Weights of a small GPT-style language model, trained from scratch on English Wikipedia: MLP 192 GeGLU.
MLP neurons of a small language model. Each row is named by its layer, matrix (gate and up: input weights) and neuron, and shows model dimensions 32-159. Each number is 50 + 10 x the weight over its row's rms, rounded and kept within 0 to 99. A neuron's up and down rows have the sign that makes its largest values positive.
After each neuron's rows, "fires on" lists the tokens most often at its 100 highest values on Wikipedia text that the model never trained on. A number after a token or word is its count.

L4.gate112:40 34 64 55 40 38 52 54 56 57 57 54 44 43 41 45 48 30 37 47 52 55 43 60 46 39 61 52 55 41 52 66 53 42 62 56 46 47 51 70 63 39 58 57 39 56 62 44 42 46 43 26 55 48 49 40 48 53 41 47 50 54 59 42 61 55 79 31 49 46 70 49 54 35 38 32 31 37 50 65 40 52 36 52 35 44 54 46 58 50 55 43 60 68 50 57 59 58 45 48 53 45 55 25 70 57 49 44 48 57 50 62 65 60 55 51 35 45 38 50 49 44 59 44 34 42 43 61
L4.up112:56 42 53 54 40 54 35 48 52 51 33 57 50 34 48 54 51 47 42 44 35 47 38 42 61 60 62 53 49 57 45 32 41 65 63 58 31 43 32 61 48 62 55 53 72 56 34 52 37 62 50 43 39 46 56 45 44 50 52 50 49 34 42 50 40 37 52 46 58 58 47 45 38 41 38 49 68 52 71 71 42 39 52 57 30 38 50 55 60 64 67 41 55 44 65 51 51 51 38 60 61 39 46 51 56 44 41 64 64 48 52 55 47 55 56 38 48 37 56 73 42 51 69 44 51 69 58 35
fires on: "\n" 33, "/" 12, " Governor" 6, " Operation" 5

L6.gate136:50 57 55 45 48 38 32 64 62 46 31 51 37 46 43 56 51 48 53 59 22 45 58 60 50 38 46 49 33 51 65 64 46 40 44 40 52 45 53 50 46 60 37 56 45 52 45 35 44 37 41 42 40 46 39 61 42 45 42 33 66 34 58 49 34 40 51 37 52 47 51 38 37 23 42 47 65 41 36 63 53 44 43 61 55 48 56 52 47 55 55 46 55 46 57 41 51 69 48 50 49 59 49 39 48 51 67 47 49 49 55 61 45 60 35 50 66 30 45 48 44 48 35 54 57 45 64 47
L6.up136:33 57 38 70 46 65 44 65 46 55 52 44 39 43 37 58 28 58 41 42 63 46 48 45 51 53 52 31 40 29 52 61 64 52 57 60 52 53 43 53 52 43 55 61 51 71 52 45 40 66 52 46 59 56 50 52 52 46 53 43 66 65 43 68 46 52 48 37 42 64 37 61 41 55 62 45 57 48 41 42 70 46 56 46 41 45 60 40 43 54 40 73 57 54 59 35 42 48 34 49 67 68 50 53 41 39 42 40 43 38 52 52 57 46 46 35 59 63 49 43 46 48 47 53 57 78 56 52
fires on: " |" 88, " Premier" 5

L5.gate26:39 41 54 60 41 35 61 24 50 52 53 65 48 65 54 49 27 43 68 42 31 57 45 61 52 43 38 33 48 45 48 56 49 38 42 55 47 55 50 71 61 68 52 43 65 40 47 56 60 44 41 41 48 43 52 59 52 47 64 59 56 47 50 44 38 38 60 49 51 57 56 40 73 43 60 47 70 50 45 56 51 45 34 52 49 40 66 57 55 49 56 53 49 55 59 54 42 42 59 62 43 57 51 39 50 56 54 38 39 45 40 59 60 60 35 42 68 60 66 33 70 72 45 43 42 57 55 63
L5.up26:49 52 50 61 53 58 35 62 35 47 34 71 48 54 55 44 35 62 75 42 33 62 35 65 48 47 55 52 52 55 43 57 52 64 32 36 50 37 51 68 40 55 57 48 43 41 53 63 86 48 59 45 49 48 57 55 51 39 52 45 61 49 43 50 44 50 50 49 48 43 52 43 59 59 48 61 57 57 33 37 54 60 42 53 46 51 57 55 55 68 49 55 43 45 47 74 61 41 65 71 53 44 60 52 48 39 57 47 49 28 37 62 62 37 52 59 55 42 42 29 53 38 71 29 53 55 48 50
fires on: " July" 15, " November" 13, " April" 12, " March" 9, "," 9, " August" 8

L4.gate97:58 51 69 35 26 46 55 48 52 40 30 73 47 30 55 55 46 48 48 46 32 37 39 50 50 39 55 63 46 36 59 31 54 61 50 58 62 73 49 47 40 46 48 45 57 50 52 45 63 57 58 54 45 48 48 55 45 62 58 51 59 23 57 57 43 64 48 60 51 35 61 48 57 52 34 42 32 56 53 52 59 71 39 49 59 45 48 40 51 38 64 46 48 53 36 68 35 43 52 65 54 47 40 42 47 65 41 47 26 57 53 38 64 39 61 57 34 49 43 38 61 38 54 53 21 54 44 55
L4.up97:58 43 54 53 47 39 58 36 57 51 61 56 60 19 41 52 37 38 47 51 64 59 44 47 47 48 44 67 47 58 64 27 44 62 52 42 47 62 82 56 71 55 35 34 60 39 47 48 47 31 66 54 47 68 63 34 59 66 40 41 50 46 69 50 53 39 59 57 29 45 57 69 45 45 42 48 49 51 27 59 37 38 54 46 62 42 53 51 49 50 51 43 59 49 43 66 47 44 55 46 49 38 54 50 61 49 55 49 64 48 31 61 47 41 48 47 55 39 47 46 58 61 56 52 39 42 45 72
fires on: "o" 26, " Ha" 10, "im" 7, " Sa" 7, " So" 5, " To" 5

L6.gate49:55 54 71 57 56 53 56 57 56 32 56 69 57 46 40 42 37 41 38 36 47 51 52 45 47 55 47 40 62 39 46 51 33 47 44 49 58 71 68 46 56 38 57 49 53 39 56 49 35 64 44 46 57 55 56 59 49 57 61 51 56 56 52 35 49 55 50 31 38 44 52 41 38 47 46 18 53 65 44 47 34 52 52 31 49 63 57 49 69 62 57 55 49 48 51 34 42 50 36 37 44 46 52 36 45 62 48 38 33 51 50 48 42 41 56 49 28 49 48 29 28 60 42 47 40 66 45 34
L6.up49:53 52 46 50 54 50 61 50 65 58 46 51 44 53 73 50 45 35 47 59 50 62 53 56 42 49 49 41 57 48 51 60 63 49 52 44 42 60 48 42 47 52 59 53 57 51 54 66 71 42 39 43 63 58 69 42 61 62 39 52 47 37 40 59 60 42 55 56 57 44 61 42 52 54 23 73 40 32 55 63 57 62 36 57 66 47 50 44 57 57 50 83 38 53 41 39 42 60 54 47 55 51 61 43 69 46 44 46 39 68 56 37 34 70 61 41 36 52 47 69 40 61 44 47 38 50 42 27
fires on: "'" 36, "\n" 24, " second" 4, "×" 4

L6.gate68:63 71 65 33 47 43 53 46 55 63 49 57 58 45 49 48 55 47 41 43 51 58 50 40 61 55 45 56 43 41 29 71 53 32 45 52 50 59 60 43 46 39 56 68 36 59 43 59 51 67 51 51 52 35 48 55 52 26 44 57 54 51 45 55 52 44 47 18 61 47 57 53 38 55 65 60 45 53 53 56 50 44 56 36 45 26 38 52 59 39 59 41 39 40 50 42 44 52 49 64 52 41 39 45 86 49 52 48 40 36 43 48 54 50 59 46 64 54 29 32 50 45 48 48 56 42 33 49
L6.up68:29 24 59 58 35 68 42 40 70 44 38 49 41 69 69 47 53 54 48 50 44 48 57 60 47 40 61 65 52 63 39 63 45 42 27 73 43 55 51 74 41 55 45 43 45 51 48 47 28 54 61 47 52 47 49 48 27 46 62 60 36 55 39 57 52 69 51 52 50 32 41 45 59 48 49 61 52 65 47 59 46 52 37 70 51 59 36 47 46 38 59 53 43 42 59 61 46 47 39 44 38 57 32 46 59 63 28 58 59 53 59 48 45 58 60 52 44 56 58 52 36 61 50 57 42 36 60 46
fires on: " that" 54, " which" 23, "," 15, " as" 4

L4.gate67:50 61 31 44 50 35 51 55 54 63 53 55 49 51 47 37 63 48 51 37 41 48 60 54 34 64 65 56 42 69 31 30 65 61 57 50 52 53 44 49 52 69 59 39 57 41 46 51 60 64 55 66 53 54 52 74 56 38 55 36 67 68 58 46 44 29 46 32 47 57 43 61 60 51 49 61 65 74 53 34 63 43 54 47 55 66 50 66 20 45 62 41 64 60 54 41 58 59 58 39 53 61 55 59 48 52 55 49 60 48 30 54 50 42 46 68 43 63 50 63 48 47 55 54 37 44 49 45
L4.up67:23 32 38 49 48 44 59 57 52 41 57 60 50 38 53 56 37 35 47 44 41 55 46 49 46 42 38 55 32 41 48 61 48 58 62 36 55 48 55 43 55 58 53 38 52 43 46 52 57 48 44 40 47 48 69 67 40 55 33 35 56 24 46 62 68 45 53 51 53 60 59 50 42 60 28 51 64 31 45 52 58 73 59 50 65 49 40 46 43 35 35 43 54 58 61 55 49 52 46 47 47 52 63 44 41 54 33 42 64 55 37 58 60 49 65 53 43 53 52 68 58 54 53 38 47 50 31 68
fires on: "i" 67, "a" 12, "sha" 4

L5.gate78:60 56 68 61 62 51 49 61 54 57 55 32 43 52 55 58 40 45 51 37 50 60 67 36 53 47 53 55 55 46 34 47 59 57 44 60 61 52 37 55 53 49 54 49 44 58 39 70 45 61 74 48 69 37 53 42 53 33 50 53 35 65 45 47 43 56 52 52 58 57 47 48 54 60 48 35 54 42 41 39 51 31 48 40 36 56 61 37 32 61 42 54 40 29 43 54 61 49 52 47 59 52 48 60 47 43 42 52 77 50 51 48 68 37 39 61 37 50 40 33 71 32 40 43 42 67 43 45
L5.up78:54 35 29 44 48 48 52 30 54 53 34 58 51 57 46 48 42 54 59 46 26 60 58 52 56 61 37 52 41 38 47 49 56 68 48 40 45 35 30 71 54 44 53 46 70 51 41 33 50 43 47 51 52 64 69 43 58 52 53 42 41 56 47 44 47 40 45 64 50 58 36 63 52 37 45 46 39 61 28 48 41 27 55 49 44 45 44 62 54 35 49 61 55 62 61 58 44 47 42 41 51 47 42 60 53 56 74 35 42 22 52 47 44 49 48 45 57 64 61 50 51 44 56 52 50 59 53 67
fires on: " August" 12, " May" 10, " Jane" 10, " Premier" 9, " Elizabeth" 6, " Mal" 5

L8.gate107:38 53 53 42 47 41 46 55 45 46 56 41 50 44 45 34 54 51 44 41 44 73 31 49 49 60 42 54 58 28 33 50 61 56 72 44 48 44 66 38 66 44 63 40 46 50 61 56 37 32 47 47 47 51 51 49 54 56 48 65 36 50 60 60 19 39 49 23 47 62 36 56 61 58 43 40 47 54 60 48 47 48 36 33 55 45 44 67 57 59 40 55 41 45 44 52 38 45 81 53 61 43 47 55 53 42 49 39 43 45 44 49 40 46 42 51 53 56 44 54 39 58 49 58 51 53 40 58
L8.up107:54 48 39 65 44 61 44 41 43 59 60 59 37 52 42 50 40 29 34 45 37 43 62 55 58 45 50 73 46 27 41 61 65 44 60 50 42 53 48 45 68 62 61 60 57 60 39 48 44 54 51 43 62 65 44 62 46 41 48 60 46 43 62 55 64 50 44 41 33 52 55 50 59 53 49 63 38 49 52 46 40 30 27 57 52 58 50 42 54 43 55 61 59 40 47 69 53 52 30 48 57 49 56 71 48 59 45 54 56 44 49 54 53 51 55 47 34 50 52 43 34 46 51 34 41 40 24 36
fires on: "." 77, " as" 7, " only" 4

L8.gate146:54 49 40 58 51 49 46 63 49 55 53 46 37 64 51 41 47 46 53 39 46 48 58 54 29 42 55 46 53 52 49 62 43 50 42 47 47 48 47 59 57 66 44 44 55 51 51 68 60 52 60 48 56 80 71 51 40 49 39 58 27 51 65 46 27 65 50 50 52 39 68 45 40 64 38 31 54 49 21 41 42 44 57 42 48 67 47 50 53 50 48 47 68 49 44 60 43 43 61 44 44 37 41 52 46 26 54 59 49 64 53 54 62 38 49 51 48 41 63 58 77 39 50 54 46 59 37 37
L8.up146:64 32 57 59 41 64 40 47 63 35 44 65 61 61 48 60 48 57 41 55 58 50 43 55 53 75 61 39 47 36 35 60 48 53 44 55 48 40 51 58 42 36 53 48 57 39 55 50 53 49 32 61 35 60 56 52 54 47 45 50 66 40 43 43 53 52 46 56 43 60 54 65 52 43 52 56 51 57 54 54 38 23 27 49 65 54 53 47 40 45 50 58 63 40 65 50 46 45 62 19 55 39 26 53 51 38 52 51 54 52 44 38 57 41 59 50 50 62 45 38 44 53 63 53 65 62 54 51
fires on: " re" 24, "te" 17, " be" 9, " do" 8, "Le" 8, "ve" 5

L8.gate69:48 44 59 51 38 41 67 39 64 46 46 52 73 65 54 27 36 40 54 23 43 40 53 51 64 37 49 62 46 37 37 47 50 42 57 41 47 50 62 48 61 33 38 50 45 44 54 31 59 46 51 47 51 45 56 60 69 48 63 46 54 37 48 44 31 59 54 44 67 52 42 45 62 53 42 44 46 47 50 39 50 72 48 59 32 42 38 38 56 47 34 42 60 63 65 38 48 37 60 56 52 45 45 55 42 67 47 68 57 52 61 39 66 53 41 40 65 53 54 46 54 59 49 33 49 50 49 45
L8.up69:58 41 50 71 44 38 60 51 53 58 46 33 65 63 50 50 49 56 50 41 49 61 53 49 63 49 55 56 61 41 42 48 46 67 71 58 36 39 23 67 45 58 98 36 50 52 55 63 56 58 47 45 49 35 49 57 46 54 55 41 64 50 35 41 47 42 53 47 66 45 49 34 37 51 41 64 48 51 34 47 43 43 38 58 57 52 45 54 48 56 36 46 26 50 51 67 54 49 73 55 49 41 57 48 48 52 57 30 61 48 53 54 49 40 44 41 57 66 43 44 66 33 56 50 56 62 64 31
fires on: "." 99

L6.gate19:39 41 66 42 56 39 34 43 61 44 57 48 65 52 52 57 60 45 39 50 37 46 33 56 48 52 44 40 58 20 51 53 64 45 59 59 48 54 39 43 60 62 45 48 48 60 47 50 25 43 54 46 57 61 41 55 50 47 58 47 51 39 57 48 48 50 55 45 38 38 33 55 55 56 53 54 52 64 60 70 54 46 44 62 70 55 60 49 36 23 68 43 60 51 49 56 43 56 74 52 46 66 56 58 45 54 53 37 46 29 51 44 37 47 41 55 50 62 49 62 42 66 56 50 46 38 55 62
L6.up19:52 46 63 43 63 52 50 39 51 57 39 57 45 57 66 45 46 46 39 73 42 35 39 43 47 49 70 62 67 54 49 78 47 42 43 28 49 38 32 60 42 57 57 38 64 59 49 44 38 48 45 48 61 44 44 56 55 46 47 48 34 61 36 58 53 51 55 64 55 38 39 47 42 67 52 64 46 45 53 50 42 36 59 48 69 56 48 54 45 59 59 53 39 43 53 52 54 63 64 38 64 61 45 40 48 52 53 28 41 32 31 42 49 47 55 71 39 67 40 53 49 47 46 48 47 42 51 51
fires on: " Chinese" 19, "0" 14, " Brazilian" 9, " as" 6, "iro" 5, " Brazil" 5

L5.gate99:45 55 60 50 63 54 43 41 37 54 45 69 50 48 56 46 45 46 60 52 61 62 46 60 44 43 53 41 63 67 47 33 47 61 32 48 55 53 50 35 54 52 45 46 62 39 39 59 60 60 72 44 53 53 42 24 67 55 50 58 50 48 38 62 41 55 75 45 51 40 52 63 55 46 55 50 45 38 44 45 49 53 47 56 43 62 69 31 52 46 71 40 44 43 61 56 52 30 54 59 52 63 41 65 23 44 59 32 52 36 45 44 33 60 50 48 39 62 46 62 61 39 45 41 44 58 45 57
L5.up99:44 75 50 56 58 54 37 43 67 34 67 62 32 42 49 45 47 61 57 44 56 59 48 33 52 58 32 57 48 45 56 61 63 53 61 56 50 48 57 45 52 59 60 57 41 38 42 34 39 57 51 46 49 50 50 67 63 62 48 46 55 47 47 53 51 50 41 31 59 43 48 56 61 66 35 45 49 58 39 48 48 58 61 26 49 34 52 59 71 36 39 52 29 69 55 56 45 49 34 64 46 58 41 49 48 58 46 49 35 58 50 75 60 46 54 48 47 58 38 51 45 49 40 63 60 51 62 55
fires on: "7" 14, " Qatar" 11, "6" 9, "4" 7, "9" 7, " Philippines" 7

L5.gate156:46 52 48 29 54 42 39 53 59 39 43 35 55 41 60 36 45 55 45 43 55 82 62 49 46 64 46 45 60 63 43 58 36 61 44 42 46 59 35 58 40 64 73 56 47 44 43 47 53 28 56 52 56 32 43 50 64 57 51 35 53 50 47 62 55 32 57 54 58 59 65 42 57 67 41 51 52 52 62 46 34 51 33 59 57 66 29 61 57 56 50 62 24 60 47 54 51 61 32 58 42 35 53 46 56 45 60 59 61 47 60 36 48 43 50 42 46 46 46 49 65 59 60 54 56 45 61 60
L5.up156:40 55 44 65 59 51 68 40 49 23 51 52 41 48 46 55 48 58 46 67 46 59 71 48 50 61 32 59 53 32 57 66 43 56 53 53 49 43 59 55 55 39 59 38 57 48 71 47 41 54 50 56 46 54 55 50 58 53 58 37 38 42 58 35 39 32 45 50 61 63 63 38 63 52 48 43 37 52 55 51 47 58 55 42 38 37 51 49 36 47 55 58 63 48 37 56 42 50 52 32 49 69 28 23 27 44 50 34 46 45 38 58 61 40 65 49 53 52 69 43 60 51 49 46 47 49 44 53
fires on: "d" 74, "t" 15, "st" 8

L8.gate111:63 50 35 60 42 50 63 43 45 36 46 44 52 70 51 67 52 54 55 35 55 53 48 52 62 45 56 50 45 38 32 51 41 55 65 57 52 47 43 45 61 54 44 39 64 48 41 53 59 49 46 36 55 37 50 60 50 32 48 47 54 38 32 46 36 59 58 56 42 35 51 54 47 44 24 57 56 41 70 39 54 45 43 62 29 34 47 43 44 59 63 45 31 53 55 47 42 55 74 48 61 41 57 38 41 40 59 37 50 59 54 44 74 30 41 58 54 54 47 54 47 41 47 62 36 53 42 50
L8.up111:58 40 46 50 40 44 49 65 60 44 34 38 53 52 31 61 52 57 64 38 48 43 48 69 59 38 72 48 51 52 57 46 77 63 57 50 54 64 61 50 70 49 65 50 67 51 46 66 57 43 34 44 56 46 42 57 38 50 46 44 52 50 55 57 33 69 59 60 49 39 61 57 67 42 47 43 59 50 54 50 51 60 46 39 43 61 47 48 40 56 62 50 35 36 54 52 58 48 68 35 43 48 47 55 43 65 61 45 62 36 44 42 66 45 73 71 57 36 54 59 51 41 59 72 44 59 48 51
fires on: " de" 18, "." 13, "da" 6, "dy" 6, " in" 5, " van" 4

L4.gate184:43 51 45 58 50 66 58 50 62 33 47 57 38 47 56 52 59 55 57 60 63 48 40 30 51 52 40 60 40 37 65 63 58 45 63 49 65 55 45 58 46 47 43 56 38 54 55 32 64 65 67 40 26 40 31 65 38 51 34 41 70 62 40 59 33 51 49 45 46 54 36 41 53 56 58 57 49 42 52 49 56 48 52 47 48 59 52 49 52 45 43 53 75 48 54 49 52 52 58 52 50 50 51 31 35 41 67 43 56 62 74 49 45 59 29 40 59 42 46 44 38 64 56 51 50 47 48 46
L4.up184:48 69 47 39 43 32 59 49 38 60 56 45 37 62 42 51 57 66 23 52 60 45 31 42 45 57 62 63 51 50 45 43 29 50 66 53 47 52 41 48 53 55 48 42 54 57 49 48 42 48 51 40 34 55 47 31 42 61 56 61 70 45 63 52 42 51 45 55 68 38 64 51 47 62 70 55 45 50 53 50 34 58 61 50 61 53 67 41 44 43 38 46 59 52 61 69 47 51 49 43 51 57 65 38 53 45 44 52 34 54 50 39 61 62 47 55 45 37 61 52 52 49 51 32 61 72 43 66
fires on: " " 92, "-" 8

L5.gate123:46 55 58 47 38 53 53 38 70 50 29 44 40 37 47 49 48 54 46 54 47 49 61 44 63 47 34 47 61 38 63 51 47 50 42 55 32 51 62 62 50 46 48 42 68 47 50 39 21 43 53 40 42 74 65 70 35 55 63 46 49 29 38 47 39 46 52 56 40 32 31 54 51 45 48 33 46 50 53 69 68 66 57 58 40 40 40 60 52 47 61 48 52 53 55 48 40 25 57 63 55 55 57 24 53 38 38 46 49 65 67 62 46 57 54 60 49 47 66 46 58 55 56 49 32 46 54 57
L5.up123:62 42 55 54 58 46 43 46 49 32 47 47 54 52 54 41 52 41 39 52 52 47 54 50 67 41 52 55 42 64 58 36 38 67 51 55 61 47 48 26 34 52 64 53 51 39 50 47 51 48 40 24 55 54 59 48 46 49 48 43 33 63 41 55 46 30 67 41 58 58 37 53 51 45 38 57 40 29 33 36 41 41 43 61 38 56 52 52 43 65 54 77 37 64 58 60 44 44 47 66 57 63 50 43 66 53 49 38 60 55 39 60 65 37 34 40 47 31 32 57 55 45 52 53 50 48 58 54
fires on: " St" 50, "St" 13, "." 9, " South" 4, " Dr" 4

L6.gate35:50 45 48 61 52 53 47 35 50 39 45 44 40 48 54 55 44 54 52 53 36 42 49 39 47 63 50 40 55 73 41 60 56 52 34 46 56 44 53 21 47 65 73 43 44 54 48 52 67 67 28 36 53 52 71 49 48 49 36 52 47 47 46 49 43 65 42 44 44 70 47 45 40 28 54 40 51 63 69 55 56 55 57 45 32 60 50 57 47 71 62 57 38 62 56 46 46 53 55 47 50 64 47 52 44 50 48 67 48 53 43 60 44 66 61 41 44 70 50 51 31 50 49 52 38 51 56 61
L6.up35:47 27 51 61 76 42 43 40 49 45 36 42 55 53 56 55 46 42 63 29 46 45 51 42 39 48 60 42 44 59 63 59 61 36 42 50 38 47 42 39 55 54 47 41 71 48 41 52 41 42 39 55 62 50 59 47 42 40 51 61 55 58 54 64 42 60 46 44 50 41 51 62 46 42 56 73 40 44 44 66 39 61 56 65 56 47 69 66 39 28 40 55 43 43 43 41 48 55 45 44 45 21 62 53 34 54 53 53 41 46 37 57 63 58 51 45 69 48 41 65 45 40 39 38 39 60 45 49
fires on: " at" 36, "°" 20, " At" 14, "==" 11, " ==" 10

L4.gate142:50 50 42 45 46 50 43 38 57 42 44 42 38 39 60 61 58 35 59 47 43 33 49 64 32 60 55 59 42 31 41 60 67 69 53 44 40 53 43 36 51 42 78 43 42 51 38 40 51 65 47 40 39 43 47 65 32 55 54 42 45 43 50 54 39 39 58 57 56 57 48 58 39 56 51 32 58 61 54 40 42 49 41 54 53 50 48 68 42 55 72 53 50 50 66 41 33 54 48 43 46 75 32 30 32 58 49 34 66 41 34 58 58 46 44 59 44 56 42 43 44 45 47 57 35 51 54 60
L4.up142:51 28 64 48 43 54 49 49 34 40 56 42 38 53 61 48 60 53 36 34 75 66 63 58 41 55 37 37 59 65 51 47 58 66 47 43 62 43 48 66 48 33 47 58 55 44 28 47 30 42 37 49 39 45 53 56 57 44 56 41 50 51 53 50 65 35 61 51 38 51 47 56 57 46 59 44 57 46 57 50 54 52 62 51 54 46 45 43 42 37 50 37 40 43 62 49 55 48 51 54 46 58 60 42 55 53 39 72 58 40 47 43 48 39 71 46 41 57 48 63 64 34 46 46 49 63 65 40
fires on: "i" 44, "an" 13, "u" 8, "a" 7, "in" 7, "ung" 6

L8.gate83:65 39 52 60 42 40 45 53 64 59 32 50 66 41 47 30 36 35 46 70 52 68 40 54 42 49 60 50 58 31 68 52 40 58 37 63 44 55 42 56 59 43 36 56 51 62 59 45 42 46 46 38 46 52 56 68 36 51 39 53 41 53 67 51 69 44 52 45 52 67 48 52 25 45 44 54 58 37 52 58 39 50 48 47 54 33 29 48 63 77 69 36 47 46 46 43 55 53 45 61 57 52 52 53 53 45 41 63 46 68 44 45 59 56 55 53 61 58 54 51 49 44 51 52 64 56 79 57
L8.up83:41 40 51 51 56 42 40 25 35 49 43 48 26 53 27 50 57 40 51 56 53 40 35 62 57 54 49 40 41 57 59 35 37 41 53 51 53 67 37 37 49 49 38 37 54 73 37 55 35 52 56 57 51 42 52 41 49 49 36 54 46 58 44 64 53 54 44 45 53 51 59 44 55 43 47 58 57 63 45 26 37 36 43 55 45 44 57 74 54 56 36 76 53 36 49 68 49 49 49 57 58 63 56 62 44 61 44 55 66 48 42 62 37 48 59 19 46 43 47 47 42 35 41 54 50 51 63 39
fires on: " ==" 36, "%" 16, " |" 9, "==" 8, " ===" 5, "Species" 4

L4.gate175:47 44 24 44 56 44 64 61 61 37 52 55 37 58 56 61 54 36 55 31 56 56 38 51 46 27 56 54 39 49 30 40 55 68 52 51 52 47 44 41 70 52 50 52 36 54 51 48 60 77 40 27 50 54 38 55 41 46 41 44 43 66 51 46 46 50 64 53 57 49 47 39 57 48 57 35 54 53 62 33 57 52 45 37 49 57 54 38 34 71 60 49 47 71 58 33 54 48 65 40 50 57 59 41 48 43 48 49 41 60 49 43 47 48 32 42 42 59 43 57 51 53 54 62 49 61 64 36
L4.up175:59 57 47 38 48 38 35 23 60 44 56 31 52 26 44 47 56 53 44 60 42 42 51 48 36 60 61 35 73 59 56 74 49 49 61 50 51 51 24 58 44 57 58 50 45 48 62 65 51 36 62 48 54 58 59 38 34 50 60 43 48 50 56 48 39 68 42 66 81 37 52 49 47 29 35 66 57 51 56 49 46 64 47 52 50 41 52 50 52 52 44 62 41 50 59 38 43 58 34 44 43 52 51 37 64 60 64 58 53 63 55 45 48 50 61 42 53 47 52 55 39 64 52 44 44 36 58 43
fires on: "\n" 100

L6.gate51:39 73 51 52 41 47 32 40 40 32 46 61 62 50 52 51 52 50 37 37 40 41 74 42 50 47 35 39 56 59 50 29 45 41 53 46 59 50 63 62 34 61 55 54 50 57 49 29 45 51 51 58 65 22 34 37 45 37 45 48 38 66 42 64 46 45 46 52 39 51 59 31 31 36 46 44 54 42 68 40 51 40 57 64 50 58 42 49 49 41 64 44 43 56 53 48 55 38 60 58 49 66 44 51 37 56 44 25 66 47 56 36 52 52 37 41 49 58 49 60 63 48 56 53 52 51 35 65
L6.up51:42 65 31 54 59 44 21 52 59 67 57 46 61 43 41 60 33 44 61 45 45 44 67 60 41 41 46 43 47 48 50 41 56 60 63 54 51 51 62 46 56 62 60 51 65 31 40 48 58 31 54 42 63 45 47 32 51 50 39 36 62 74 57 51 41 37 40 48 37 61 63 44 43 37 43 50 61 52 49 43 52 47 46 51 41 55 56 47 47 57 52 49 66 57 52 61 68 40 58 43 46 55 50 34 42 63 48 39 69 63 65 49 59 54 46 72 53 38 66 48 53 39 59 58 65 41 41 52
fires on: "o" 40, "p" 8, " Rosa" 6, " Carlos" 6, "ku" 4

L6.gate156:61 63 64 49 48 40 49 68 51 63 48 68 57 56 49 53 54 53 60 58 50 47 48 39 43 60 68 70 61 47 45 71 44 58 19 43 42 64 45 61 66 55 40 40 53 46 55 54 65 69 50 46 59 62 46 41 45 34 34 54 57 45 45 61 64 75 50 51 61 65 50 50 31 32 49 68 59 54 53 57 46 44 40 61 38 34 51 49 52 60 45 59 63 64 66 37 53 50 73 53 46 54 50 50 49 61 53 63 44 62 52 67 77 55 62 50 35 53 63 50 51 51 63 61 35 52 60 51
L6.up156:53 40 38 54 58 40 52 62 59 45 63 62 51 47 48 50 55 49 60 50 34 38 46 62 48 42 55 51 65 29 29 41 74 59 57 50 37 56 48 52 35 64 60 57 44 51 57 52 50 43 58 36 58 30 46 49 45 37 41 09 52 52 49 51 32 46 35 54 49 61 58 43 45 38 53 64 47 43 41 50 52 57 40 47 36 52 67 62 52 71 45 64 48 47 65 52 55 56 49 49 61 64 51 45 50 57 51 57 51 64 33 62 38 57 32 54 62 43 54 60 60 38 63 54 54 50 54 62
fires on: " \"" 33, " (" 26, " |" 14, "\n" 10

L6.gate142:55 61 32 53 37 59 66 56 43 44 63 60 41 55 46 57 47 39 52 61 61 42 48 59 51 59 53 63 59 44 40 53 58 61 39 58 46 50 55 39 54 35 44 46 34 70 53 55 61 58 52 48 44 60 24 50 40 58 46 55 61 41 45 57 61 34 56 62 55 56 30 17 46 42 55 46 51 55 50 33 52 65 58 59 49 63 39 61 67 44 45 53 56 66 72 50 29 43 53 51 61 45 37 49 56 66 69 53 43 56 60 58 40 56 48 59 45 35 56 59 52 51 57 43 40 61 44 43
L6.up142:59 58 51 29 38 43 73 53 46 58 63 37 38 32 33 45 52 36 63 52 55 52 54 46 39 25 60 62 57 51 53 58 44 72 44 46 43 57 44 38 41 39 59 42 51 41 42 44 47 35 43 49 45 52 61 56 38 59 40 47 52 26 74 68 53 72 58 33 55 56 41 48 27 42 51 57 45 48 45 50 43 55 34 33 54 65 53 35 43 61 49 41 54 62 52 43 48 52 60 70 59 69 50 38 53 60 38 56 39 50 44 46 52 63 56 44 60 54 47 56 39 48 52 65 42 32 61 50
fires on: "\n" 99

L4.gate75:49 66 42 46 40 41 54 45 45 51 51 40 42 39 38 52 61 53 50 38 58 44 45 58 46 32 53 31 47 43 42 44 71 54 66 53 52 61 63 45 43 41 55 55 33 51 57 59 41 65 49 55 50 49 42 55 54 55 54 53 31 60 59 56 44 54 61 54 50 48 42 32 41 44 44 32 49 58 59 71 71 42 61 48 43 47 61 65 52 36 48 61 48 43 49 48 44 62 43 39 53 68 50 58 48 46 70 38 43 42 59 39 39 34 52 63 48 54 55 60 45 57 19 48 57 49 33 37
L4.up75:42 52 50 51 37 58 54 41 40 61 43 59 36 58 28 52 53 60 54 33 49 29 50 44 51 46 33 61 44 52 61 61 54 41 62 66 50 55 44 55 57 63 52 40 55 48 50 39 45 64 45 70 50 48 24 41 60 33 47 53 57 47 58 53 42 40 49 48 65 39 53 50 48 51 52 67 56 68 37 49 75 31 49 64 61 45 50 52 36 37 45 50 52 52 45 71 54 59 41 34 54 48 53 29 42 42 43 38 62 53 53 46 72 37 48 62 48 50 56 40 59 50 70 72 45 58 57 62
fires on: " would" 35, " arrived" 7, " months" 7, "6" 6, "ture" 5, " it" 4